From a checkpoint of a small transformer trained on Wikipedia.
Size: 14 layers, width 192, 2 heads of 64, MLP 768 tanh GELU, vocabulary 3223.
Training: 303M tokens, 9247 steps.
MLP neurons of a small language model. Each row is named by its layer, matrix (up: input weights) and neuron, and shows model dimensions 32-95. Each number is 128 + 32 x the weight over its row's rms, rounded and kept within 0 to 255.
Before each neuron's rows, "fires on" lists the tokens most often at its 100 highest values on Wikipedia text that the model never trained on.

fires on: " col", " No", " mon", " Col", " bas"
L3.up570 [111 102 127  88 223  84 122 102 131 159 123 144 133 101 162 127 154 188 176 139 155 106 112 110 105 132 102  44 159  86 135 201 142 124 100  49 100 117 119 137  85  97 107 183  99 129  80 182 123 128 135 105 136 146 105 133 115 155  94 175 122 132 111 105]

fires on: " (", "^{", "(", "{"
L3.up333 [120 104  84 127 149  58  82 118 126  97 128 153  93  83 131  99 158 160 130  75 118 115  57 107 163 166 149  76 199 149 127 164  90 183 146 142 104 152 128 111 114 111 141 150 133 124  77 152 120 162 134 167 142 147 148 101 112 104 180 148 105  79 149  95]

fires on: "al", "in", "an", "g", "ent", "at"
L4.up763 [131  71 169 111 135 171 110 111 119 145 114 151  58 142 138  85 113 118 157 182 147 122 152  74 115 159 150 154 169 135 125 141 142 109 148 167 119 131  96 109 108  95 128 131  63 207 132 189  93 136 168 105 114 161  80 114 158 150 153 143 126 131 175 103]

fires on: " in", "e", ":", "ar", "ate", "at"
L9.up574 [ 99 143 132 128 117 161 136 158  28  40  82 160 109 114 103 110 123 101 153  83 102 141 175 104 179 167 125 124 173 111 182 178  91  91 209 159 160  92  47 133 140 126 156 108 148 133 144 127 142 134 122 119 160 164 136 172 194 131 205  97  90 168 160 144]

fires on: " un", "ur", "un", "ens", "um", "us"
L6.up195 [164 141 123 176 116 123  93 145 149 126 168 133 155  91 124 101 113 132 134 161 139 131 109 107  85 103 132 103 117 141 164 133 109 102 201 133 131 154 131  99  85  83 182 147 172 201 100 137  86 124 149 167 116 176  72 127 110 135  49 109 108 144 146 132]

fires on: "es", "s", "ed", " they", "ets", "ies"
L6.up330 [188 147 133 175 143 143 130 140 154 125 146 160 188 126 134 100 121 129 129 124  62 138  83 111  88 137 136  84 105 135 104 145 188  76 112 131  68 160  85 160 184 124  74 180 128 129 118  61  99 130 111 184 150 137 145 120 125 150  97 155 120 122 102 103]

fires on: " and", " |", " at", " as", " than", " or"
L5.up375 [171 126 153  82 156  90 143 150 123 142 134 169 139  70 123 129 120 106 136 136 108  69 152 139 135 128  80  49  55  72 163 148 143  83 134 119 147  91 115  86 145 105 129 210 166 116  65  95 160 145 108 129 107 128  53  76  97 121 111 165  77 177 108 119]

fires on: "-", " up", " of", "n", "g"
L10.up459 [131 122  77 107 151 107 188  95 113 120 147 111 202  58 140 166 117 127  98 123 133  84 182 112 126 109 145  77 139  80  76 158 165 175 147 118  93  85 120 154 120 112  95 120 121 124 146 151 136 136  71 139  77 122 168 168  89  96  91 122 121 124 103 121]

fires on: "–", ":", "/", " to", "ur", "er"
L8.up712 [116 145 153  69  85 165 183  86 133 114 141 133 140  77 103 110  94 127  88 112 164  86  98 175 104 132  30 128 147 117 125 102 122 109  91 131 176 137 129  95 175 153 101 173 102 146 125 135 134 117 111 157  88 136 141  88 152 107  45 133 133  81 157 113]

fires on: " built", " original", " sent", " laun", " oper", " organ"
L3.up679 [130  69  95 113 138 154 130 191 116 160  89 125 232 145 119 154 134 169 118 134 125  93 140 163 148 121 134 153 129 118  71 142 120 113 158 101 127 136  90 181  78  77 138  74 100 142 124 110 113 134 135 133 112 102 156 120 138 160 118 145  96 128 154 111]

fires on: " he", " and", " to", "l"
L8.up331 [163  92 125 124 148  88 189 149  62  62 148 168 130  79 165 102 178 126 126 133 147  64 109 152  75  56 176 118 144 101  84  80 130 166  93  96 120 110 151  95 120 170 122 123 145 176 102 128 150 121 151 148 102 101 125 133 131 173  96  92 103 123 129 185]

fires on: ".", ".\n", ")", ";", "\n", " |\n"
L4.up203 [134 176  85  76 103 174  89  95 128 126  57 111 146  90 141  60 149 169  95 104 139  96 196 136 124 149 186  86  87 158  93 185 125 122 157  67 110 170 123 148 150 150  77 123  77 121 152  74 115 153 118 114 139 158 120 149 117 142 130 151 152 147  72 140]

fires on: "ant", "en", "z", "n", "est", "man"
L4.up470 [106 132 112 165 112 122 179 160  78 116 163 150 106 149 199 147  61  96  98 126 125 133 119 154 122 111 125 108 104 149  73 115 114 136 157 127 153 108  45  81 136 164  98 124 147  75  73 135 127 133 157 174 114 165 160 125 109 120  76 118 150 128  72 106]

fires on: "f", "tern", " F", "s", "st", "sp"
L10.up206 [173 122 100 108 144 114 123 147 181 151 139 200 108 144 131  97 137 156 115 167 107 145 141 127 177 113 147  83 122 110 153  98 186  97 102 174 166 148 115 144  94 202 169 117 105 153 118 161  97 134 130 167 131 100 128 189 150 170 120 145  94 152 141 138]

fires on: " de", " and", " the", "or", " of", "/"
L6.up136 [ 93 105 134  99 168 158 203 106 157  94 152 101 120 117 131 120 113 194  82  88 170 128 221 148  47 133 129 198 121 126 137 160 137  87  79  88 121 147 141 168 158 119 113 188 143 151 118 184 182 107  69 123 104 148 117 127  99 132 172 123 131 133 103 135]

fires on: " /", " music", "*", " guitar", " Sport", " out"
L3.up748 [ 95 183 126 100 127 130 182 105  78 110  76 149 102 136 185 167 138 120 106 115 130 109 105 159 136 131 104  72 112 175 144 161  95 117 135 115 130 103  99 133  93 120 145 183 110  93 109  68 130 137  96 169 123 114 160  79  97  69 123  60 131 106 142 141]

fires on: "e", "ing", "el", "as", "us"
L8.up460 [133 137  78  42  82 135  66 185 154  71 120  44 118  89 148 100 127  78 158  88 135 120 162  96 169 115 186  99  97 104 169 135 149  69 147  77 100 137 127 155 138 122  91 110 125 118 110 134 143 149 113 161 110 148 149 158 171 163 109 150 132  72 128 120]

fires on: " film", " Film", " direct", "\"", " (", " released"
L3.up616 [ 80 133 158 153 148  59 186 165  74 148 150 147  81 109 164 130  88 176 112 110 126 166 154  41  86 129  69 125 185 142 147 102  65  76  55 138 107  95 142 151 139 161 158 165 140 124 121 165 128 130 144 147 146 129 142  90 156 126 153 115 149 168  97 122]

fires on: " ", " -", " |", " (", "o"
L6.up213 [116 192 204 148  97 105 143 148 122 111  81 139  99  90 101 101  96 177 131  99 111 127 119 109 132 134 174 142 114 107  68 110 146 151 125 103 218 134 119  87 131 161 161 161 169 126  94 114 124 145 153 166 118 156 130 118 157 158 152 129 168 125 117  57]

fires on: "ant", "ent"
L3.up764 [ 79 164 151 121 141  98 136 132 121 189  91  75 148 159 101 103  88 101  65 164 152 109 181 123 143 130 112 117 142 105 158  95 119  88 115 161 139 119  44  81  70 127 135 146  88 117 161 100 130 105 105 104 142 122 145 215 159  93 108 142 139  82 117 171]

fires on: "p", "a", "o", " be", "ala", "orn"
L4.up229 [100 172 150 109 115 110  87 122 158 128  83 166 146 136 100  80 135 137 124 118 147 107 138 157  83 195 111 147 151 145 117  88  79 104 120  84 137  86 103 118 187 164 153 140 100 138 187 187 106 120 130 131 131 162 158 110 137 132 113 156 123 133 170 127]

fires on: " b", " c", " music", " voc", " guitar"
L3.up112 [103 157 101 120 147 110 146 155  65 101 184 187 160 159 143 173 119  77 161 107 133 151 139 107 156 126 142 170 163 168 140 145 135 151 133 121 116 179 171 122  98 162  83 162 149 136  88 129 117 108 144  89 102 186 107  91 123  89 130  99 119 103 157 108]

fires on: " B", " L"
L9.up17 [143  98 135 119 173 122 133 155 106 153 133 138 140 126 119 182 184 156 116 160 156  83 164 134 132 195 130  80 139 112 143 134 174 106 105 143 135 183  98 102 180 124 135  43 183 179 149 146 160 112 128 158  91 133 140  88 131 119  80 119 142 126 141 134]

fires on: ":", ";", "or", ".", " and"
L8.up596 [105 161 144 110 150 135 153 173 124  69  98 120 128  70  71 145  93 178 139 142 146 128 182  94  82 128  71 157  97  96 152 119 132 119 152 105 122 100 157 185  85 122 150 125 115 160 133  74 145  86  96 172 128 174 176 106 125 106 173  89 117 129 135  76]

fires on: " b", " con", "-"
L3.up206 [115 144 149  96 170 149  96 109  69  67 143 172 129 124 132 237 156  55 146 164  86 100 125  91 131 179 187 159 160 157 130 109 137 113 107 123 128 173  90 176 101 169 126 140 205 161 152  85 139 151 161 136 103 132 135 127 124 120  84 100  65  89 164 128]

fires on: " |", "ust", "ic"
L6.up637 [ 78 166 190 158 142  95  60 154 140 142  88 139 155 119 129 124 114  92  98  81 150 158 161 181 146  64 120 100 131 139 112 168 158 123 145 137 125 152  82 166 107 104 136  82 129 145 131 132  78 190 148  92 134 160  93 129 154 108 133 126 102 127 115 117]

fires on: ".", "–", " ", " ("
L10.up112 [129 102 128 137 153 125 139 158 164 141  47 134  80 139 167 169  92  93  58 124 147 125 105 178  89 112 121 174  93 151 104 173 149 142  81 159 179 150 132 104 126 139 130 163  85 150 152  93 117 169 110 116 139 130  59 136 147 161 177  85 106 119 107 132]

fires on: " =\n\n", "G", "B", " Rank", "und"
L5.up322 [ 68  85 138 124 133 119 156 101 166 135 154 192 130 153  75 100  66 162 118 129 154 113 107 135  96 178 141 136  37 102  68 150  91 177 132 159 152 117 159 147 177 121 180 144 110 122 192  93 154 128 139 129  94 111 140 158 161  73 105 144 159 121 118 124]

fires on: " H", " h", " a", " b", " any", " make"
L5.up114 [149  99 123 154 163 112 109 170 121  78 150 189 138 146 101 133 100 120 107 100 120 105 139 129 163 142  87 132 153 151 116 133 141 147 118 111 173 101 160 150 107 163  61 197 219 135 157 155 165 181 124 156 133 166 159 136 112  84 114 163  57 127 151 146]

fires on: "-", " un"
L9.up460 [ 87 104 161  79 139  75  79 130  96 150 192 103 139  84 144 101  78 137  98 158 152 121 147 123  72  96 159  83 146  93 113 159 107 145 135 101 103  93 139 109 183 145 140 108 157 208 183 125  96 102 176 178 102 121  87 173  84 139  81 133  59 159 161 126]

fires on: "–", "ific", "^{", " (", "ural"
L3.up573 [108 116 121 104 167  98 139 133 127 112 108 152 101 108 113 171 160 120  77 102 118 133 117 115  90 163 206 118 182 164 134 169 120 102 122 111 138 183 115  83  74 109  87 166 146 137  57 155 107 135 109 137 181 108 157 181 124 152 152 110 127  87 122  86]

fires on: "ud", "ob", " ", "umb", "ipp", " ("
L9.up585 [168 113 118  89 141 124 118 141 116 184  75  90 151 114 122 116  98  64 132  98 129  77 126 129 124 115 145 119 122 134 127 187 140 140  45 121 154 167 108  60  39 151 141 170 160 145 102  69  93 136 160  88 145 129 113 139  68 114 164 119 201 110 163 111]

fires on: "el", "h", "ad", "un", "l", "or"
L10.up553 [102 141 102  84 241 158 155 133 165 125 177 152 115 118  83 112 141 116 122 122  86 151 150  88 183 153  89 168 119 157 136 123 118  44 134 162 165 110  51 137 113 147 107 121 140  84  57 153  79 100 133 127 145 112 119 159 111 161 113 142 153 190 170 162]

fires on: "c", "a", "al", "p", "co", "t"
L6.up237 [ 62 137 136 101  83 139 122 114 141 125 125 132 138 113 138 119 159 117 124 128 130 122 172 119  78 165  71 172 139  93 157  86 121 122 147  73 156 132 148 198 145 117 125  87  73 142 134 112 114 164 126 126  94 125 169 138 201 144 120 110  90  96 147 123]

fires on: "c", "p", "-", "ic", "-p", "cent"
L4.up460 [ 49 133 127  98 126  91 132 122  93 166 156 176 115 101 118 160 178 100 127 130 147  95 114 132 123 107 172 148 117 108 126 116 116  73 148 139 125 125  93 100 168 153  92 130 132 130 113 123 106  58 168 176  89 193  84 142 125 152 114 142  97 109 189 115]

fires on: " ", " e", " (", "–", "inem", "ock"
L10.up344 [144 151 158 115 155  94 142 109 102 122  94 208 104  71 104  96  99  72 105 138 135 115 150 148 114  97 119 105 184 161 138 173  96 145  98 204  88  95 122  86  87 114 131 137  84 102 156 132 165 146 103 143 148 140 161 126 134 143 104 148 184 136 157 155]

fires on: "b", " and", "R", "l", "cl", ","
L8.up601 [103 108 121 159 154 187 182 161 121 159 185 164 140 148 154 176 127 118 134 126 132  67 113  84 129 136 138 138 156 103 145  82 117 144 107 124 165 146 118 115 141 144 144 109 160 171  83  56 165 120 165 150 137 100  67 118 144 173 149 106 140 124 130 143]

fires on: "or", "on", " tri", "y", " h", "."
L5.up492 [ 69 168  90 116 172 143 110 122 210  76 138  80  90 172 143 172 146 150 191 127 170 145 138 115 105  89 136 152 101 129 116 122 129 122 117 106 162 111 130 146 120 126 176 139 148 120 167 112 154  85 136 146 142 123 120 173  97 127 170 133 105 150 165  94]

fires on: "pl", " pl", "18", " foc", "ography", "ly"
L4.up446 [ 78 141 177 151 132 116 154 180  96 119 165 186 133  99 201 125 143 166 141 127 168  74 191 152 123 127 138  85 101 100  53 114  86 100  97 180 144 140 146 131 130 138  97 125  99 156 111 112 106 100 108 138 120 115 119 149 145 121 201  98 144 200 123 140]

fires on: " over", " found", " about", " than", " U", " suff"
L10.up154 [113 143 111 153 149 148 113 205  87 137 114 158 165 169  99  62 116 153 142 142 131 109 160 165 108 132 129  72  63  89 146  46 119 127 127 198 139 120  91 132  73 134 162 146 105 138 118 152 119  97 114 140 150 137 102 169  84 169 125 187 133 119 117 120]

fires on: "or", "as", "ec", "os", "ry"
L6.up739 [148 163 134  61 144 144 154 141  78 189 127 118 147 144  94 109 146 140 158 114  72 163 139 150  97 126  79  95  68 173 162 139 121 101  96 168 115 195 150 141 140  98 133  59 139 167  76 182 102 148 125 131 131 109  63 173 126 148 120 101 116 165  88 135]

fires on: "at", "a", " Bar", "ar", "ist"
L8.up158 [140 130 112 133 159 168  84 176 112 125 104 154 117  98 109 148 108 134 105 124 146 115 114 149 185 146 157 110 113  70 195 121  73 125 145 159 174 133  58 125 205 113 130 129  79  97  98 145 112 152 182 114  95 163 118  90 184 149 166 128  95 137 170 127]

fires on: "en", "on", "ens", "is", "enc"
L6.up488 [103 147 146 121  38 134  78  79 121  80 118 162 159 164 179 136 119 116 122  95 170 177 162 132 123 112 130 160 117 138 126 124 137 134 150 114 160 141 131  91 149 193 174 153 139 206 146 144 136 123 161 149  68 162  82 117 110 133 155 133  50 139 138  74]

fires on: "he", " =\n\n", " v", " Succeeded", " inv", " la"
L4.up518 [146 220 158  97 125 125 141 174 116 104 159 181 136 146 153  92 159 132 143 116 154 109  94 144 116 151  93 150 149  96  68 214 107 130 188 137 201  82 175 126  84  78 136 151 138 187 111 112 126  63 134 160 126 113 111 150 140  83 128 157  91 170 166 135]

fires on: " other", "ud", "u", "in", "i", "ili"
L4.up379 [ 97 138  97  88  81 112 139 108 115 116 144 142 143 101  78 136 155 136 147 131 127 141 139 174 123 102 130 168 129 130 153 125 148 157 156 136 126 159 118 139 179 112 142 176 150 180  79 136 134 125 164 109 124  59 117 196 107 131 134 115 166 163 195 166]

fires on: "ic", "er", "os", "ed", "or"
L5.up633 [154 229 106 115  85  98  94 107 105 133 144  59  42 110 113  89 125  97 144 123 101 148 156 135  97 106 182 116 104 130 175 116  57 115  93 156 110 185 126 127 160 145 186 108 143 155  88 138 102 116 131 151 119 100 142  86 121  57 105 161 138 146  91  80]

fires on: "–", "ific", "/", "-"
L3.up545 [108 119  85 109 168 163  76 126 156  71 146 129 112  70 150 146 141 135  59 144 108  71 204 119 107 165 162 100 141 132 121  78 155 131 116 114 120 113 162 141 105 184 143 132 128 151 132 116 181 150 152 152 107 133 158  96  93 148 103  86 125 119 122 103]

fires on: "reat", "ent", "ast", "el", "or", "rol"
L4.up433 [105 107 191 161 100 122 124 105 114 160 136 143  97 138 133 102 134  94 129 124  88 113 134 126 143  75 183 120 137 111  40 245 112  78  81 154 134 105 106 136  86 147  81 143 126 139 170 153 132  93  74 104 140  65 142 127  98 165 124 163 135 131 165 151]

fires on: "ic", "ent", "ing", ":", " of", "ate"
L6.up203 [139  79 143 136 138 111 123 129 135 140 151  84 135 143 104 127 111 126 122 117 149 178 152 133 110 128 115 126 169 127 162 168  74  61  78 105 163  73  83 133 110  54 158 182  81 166  84  99 156 128  40 144 137 120 145 153 103 136 141 112 149 116  57 192]

fires on: " L", "L", " l", "\n", "-l", " imp"
L10.up389 [125  66 104  88  98  93 124 170 101 127 124 137 172 178  78 146 197 114  97 151 146 148 150 109  83 144 210  72 143 107 110 128 183 140 103 136 126 142 158 207  98 108 163  82 181 137 129  83 166 122 103 175 111 128 149 136 139 109  75 110 128 134 104 143]

fires on: " and", " ", " his", "ater"
L9.up528 [103 112 101  83 140 147 147 144 102 123 149  88  88 143 132  82  65  71 170 184 125  82  87 154 122 103 128 106 144 167 133 149 109 119 113 119 113 184 202  85 131 120 152 157 165  59 106 153 189 144 132 113 152 121 108 160 127 134 133  73 127 111 134 159]

fires on: " Ma", " La", " Sa", " la", " h"
L3.up712 [101 120 190 139  85 138 137 142 119 103 139 152  55 142  85 163 110 145  76 125 159  94 135 149 167 136 154 146 126 110 133 115 109 199 134 129 176 105 189 141  76  91 105 104 109 159 139 197  93 102 199 141 183 147 138 117 121 131 178 146  99 170  54 160]

fires on: "h", "he", "k", "M", " that", "g"
L8.up622 [160 113 115 119  70 150 103 135 163  77 188 190  78  99 187  92 126 188  79 143  90 139 140 141 148 118 178 153 158 115  97 141 112  85  99  99  84  96 193  64 137 127 162 127 149 120 143  88 196 139 144 111  87 144 133 127 175  88 144  94 116 156  96 148]

fires on: "ing", " round", "ird", "th", "reat", "ield"
L5.up238 [130 174  90 159 117 116 105 130  83 116 166 110 124 135  78 175 113  85 137 116  54 143 170 144 136 117 137 119 196 116 201 122 166 140 117 124  91 128 143 131 163  50 102 120 152 131 128  54 129 137 114 110 109 171 138 165 139 147  95 103  79 133 116 110]

fires on: "u", "v", "ion", "k", "g", " qu"
L6.up49 [142  87 124 136 133 155 150 185 177 119 114 138 118 119 170  77 104 167  99 132 118 105 143  76 117 229 152 124 148 130 145 119 107  94 168  69 134 168  86  57 140 124 130 128 144 155  90 121 157 209  96 137 110 109 122 107 131  67  99  64  95 159 130 142]

fires on: "er", "l", "al", "of", "om"
L4.up97 [151 142  94 199 162 145  84 130  75 172 166 153 120 124 196 131 153 113 106 132 161 122  94  84  42 113 155 140 122 156 120 124 144  89 163 128 108 102 111 173 146 171 131 175  94 144 157 193 151 129  94 136 100 105 115 142 112 154  76 138  82 163 106 128]

fires on: "ia", "j", " pro", " e", "ol", "ir"
L5.up677 [ 95 135 130 140 177 193  75 184 109 142 117 144 122 128 132 137 103 104  93 140 140 215  99 117  57 153 111 157 122 126 116 105 134 153 136 144 109  95  64 187 161 121 123 175 113  79 147 101 145  96 137 154  84 129 141 143 174  95 141 167  75 127 112 205]

fires on: " ag", "ough", "ady", "ittle", " ext", " int"
L3.up599 [121 121  96  69 158 158 124 156 114 149 136 131 125 114 106 121 200 162 117 149 152 155  99 122  96 139 153 160 114 103  83  80  56  96  90  66 139  96 194 134 109  89 107 144 110 147 134 123  87 171  87 132  71 122 168  66 124 108 228 101 106 136 133  76]

fires on: " r", " sk", " s", " t", " tr"
L4.up2 [124 102 196 130 152 101 138  65  96 120 175  91 129  66 192 109  79  84 153 146  87 100 130 150 114 120  96  88 149 190 175 122 138 135 164  89 103 100  74 118 114 144 107 186 107 180 166  80 109 150 108 124 138 151 195 133  82  65 162 116 186 108  92  98]

fires on: " En", " Los", "uz", "unn", " en"
L4.up545 [125 143 133 117 135 108 153 167 118 116 114 132 117 146 137 169  44 120 141 118 183 143 146  87 146 230 113 116 169 112 165 122  86 141 115 165 135 150 140 124 106  56 164  87 148 102 106 117 154 121 107  93  87  93 119 182 158 122 135 149 155 166 111 110]

fires on: "on", ".", "ac", "h", "es", "aining"
L4.up303 [125 197 145 142 129 138 105  97 126 163  91 133  87 167 122 184 140 165 140 112 119 146 173 166  61  74 105 144 162 135 107 140 146 106 129 114 149 209  90 118 113 193 109 138  97 150 105 140 137 163 124 140 117 147 143 151 138 157  93 164 140 147 169 113]

fires on: "b", " m", " L", " M", "L", "amed"
L9.up244 [132  59 127 137 147 117 167 129  92 154 163 195 130 157  55  91 161 151  94 148 100 127 162 141 158 151 131  95 137 105 128 103 109 114 113  91 143 149  83  95  95 151 185  32 114 197 101 103 133 155 140 125 176 104 100 103  93  87  86 118 104 151 127 156]

fires on: " en", " En", " und", "in", " and", ","
L4.up476 [105 107 157  89 128 179 146 161  94 109 133 121  68 133 138 100  57 132 152 108 100 143 115 120 121 173 140 144 136 167 146 177  90 133 136 105 155 154 136 119 131 112 139 148 132 156 112 116 146 125 115 153 102  88 144 113 134 153 126 115 175 135 151 126]

fires on: " by", "ent", "or", ":", "im"
L10.up325 [141 147 156  86  98  95 100  81 117 115 144 104  98 104 134 109 176 108 152 179 160 122 116 112 101  88 105 141 127 117 128 138  88  83 105 208 141 168 126 203  62 130 120 151  82 190 160 131 192 104 124 132 119 110 165 129 153 172 117 144 125 136 104 136]

fires on: "ent", "ant", "ic", "an", "or", "in"
L4.up681 [108 151 103 141 141 121 135 105 130  95  61 107 105 140 135 109  99 106 125 121  96 136 185  61 129  99 176 176 174 129  42 167 113 131 170 149 116 112 124  76 159  54 120 125 158 130 119 147 153 172 188 129 170 137 145 103 172 204  86 153  95 133 152 132]

fires on: " of", " to", " Con", " in", " Her", "r"
L9.up371 [ 98 179 109 158 159 133 111 135 126 141 174 121 114 111 100 129 136 110 114  90 101 214 108 198 106 159 100 132 178 136  60  94 178 101 107 128 180 146  92  67 115 153  99 151 102  94  60 116 102 130 155 120 130  96  94 108 121  82  92  91 158 130 131 139]

fires on: "ou", "ens", "urr", "un", "urg", "ailable"
L3.up253 [159 124 105  95 151 116 144 135 141 157 162 103 149 132  70 133 171  85 110 155 121 124 188 129 114 135 138 145 101 116 155  98 192  98 156 187 134 179  78 108 154 113 120 107 136 150 109  73 116 109  93 203 130 169  94 111  62 108 130 191 162  97 122 105]

fires on: " of", " and", "t", "ot", "b", " "
L8.up372 [148  95 104  72 180 163 153 166 130 188 133 108  82  62 115  65 101 144  86 143 146 172 178 149  96 156 120 161 130 109  84 120 162 103 104 109  75 132 118 165  81 165 192 108 129 186  39  86 224 166 113 159 106 107  94 121 137 137 148 103 182 165 112  80]

fires on: "en", "an", "z", "hn", "i"
L10.up292 [134 133  92 132 155 120 147 125 146 133 124 205 124 128 177  98 113 139 165 137  88 147 120 189 119 133 157 135  99 112  79 119 123 166 130 121 175 114 178  95 147 139 128 159  60  67 113 178 113 127 129 123  80 128 118 145 110  81  92 111 155 142  71 153]

fires on: " ", " and"
L9.up148 [117 158 151 127 159 201  95  95  83  73 136  95 147 105 107 115 141 111 175 173 157 130 218 174  58 112 176 140 160 144  97 130 121  77 114 114 111 143 116 175 134 170 117 127 135 125 103  86 169 178 108 111 108 119  85 162  91 134  79 100 170 156 160 101]

fires on: "em", "um", "ak", "as", "om", " bas"
L6.up39 [150 168 149 122 161 126  99  92 101 116  87 119  37 141 145  96 190 156 119 120 110 151 138 146 131 128 111 122 165 170 154 114 161  84  63 131 153 141 121 111 102 159 103  79 126  82  75 134 161 119 126  89  77  98 159 153  89 152  94 129  85 136 118 183]

fires on: "s", "ks", "ins", "ve", "ets", "ers"
L5.up147 [199 146 157  86 116 163 143  98 151  84 139 168 136 153 167 116  70 135 165  75  73 123 166 107 125  58  89 103 135  48 107 169 123 165 148  91 100 146 216 144 125  68 125 134 142 105 116 156 171 114 100 109 164  99 125 110 123 166 116 151 108 111 153 122]

fires on: "ic", ".", "es", "re", "m", "er"
L8.up658 [144 149 119 171  93 125  50 154 142 136  96 166 183 105 179 160 100 152 145 127 108 114 152 147  66  75 174 107 136  88 109 181 151 122 166 124 155 127  78 131 143  84  96  90 125 111  96 150 152 191 167 103 108 140 130 107 179 139 133 184 106 121 188 120]

fires on: "om", " them", " im", " kill", " Is"
L4.up260 [113 129 130 119 143  69  88 186 126 122 159 158  76 102 125  77 109  88 128  72  87 180 114 147 140  87 111  96 124  77 103 112  84 180  95 137 155 126  94  89  94 129 121 113 128 100 116 139 125 128 121 160 132 113 136 117 169 139 136 137 131 151  99 138]

fires on: "D", "ittee", " D", "lection", " CD", "ebsite"
L3.up633 [134 122 145 171 124 177 147 161 165 144 142 151 142 107 108 104 111  90 120 123 125  85 147 107 143 166 159 113  79 112 103 111 134  89 148 143  79  44 211 202 103 174  92 136  91 176 164 113 147 113  85 109 177 190 156 104 165 167 127  74 117 122  94 185]

fires on: " |", " ", ".\n", "\n", "="
L3.up69 [150 211 188  80  90 128  58 132 141 154  71 131 136  92 131  98 154 133  95  47 175 120 151  95 128 133 150  76  82 115  68 212 145 108 114  84 115 129  72 122 136 129 136 138  95 117  98 126 120 150 118 149 145 162 106 146 162 124 163 140 138  85 112 130]

fires on: "al", "in", "ol", "eg", "ont", "on"
L5.up576 [160 106 179 108 194 147  92 165 112 114 114 162  59 153 128  97 106 158 171 213 106  95 113  81 119 105 145 163 130 100  64 106 123 191 120  77 168 139  85 138 112 102 122  99 140 118 138 149 155 130 144 195  39 147 115 131 173 137 151 115 156 126 113 149]

fires on: " of", "ent", "in", "ort", "ect"
L9.up284 [139  91 124 147 106 123 151 132 142  87 134 175 164 139 146  95  69 127  94 118 139 125 166  67 152 117 120 100 135 168 117 143  95  92 200 182 105 125  52  91 154 148 136 105 124 105  89 140 130  96 137  76 169 110 126 141 142 160 134 136 132 126 115 118]

fires on: " b", " B", "b", "iv", "V", "C"
L4.up755 [ 84 170  82 117 154 121 147 123 133 112 157 152 120 166 133 153 131  99 142 140 131 139 121 174 142 136 141 102 116 167 213 124 126 160 140 147 159 141 106 192  88 173 106 134 149 179 133 103 192  69 160 102  88 163  97  88 115 111 120 162 126 119 112 113]

fires on: "ro", " R", "0", " mult", " str", "est"
L10.up766 [107  71 146  60 195  66 160 113 100 120 122 114 181 148  93 160 120 110  87 187 133 116 104 115 154 126  52 132 113 141 123 104  75 171 132 117 132 172 108 113 167 139 101 169 134 175 153 148 159 172 113 117 144  73 100 165 118 139 127 145 184  76 137 133]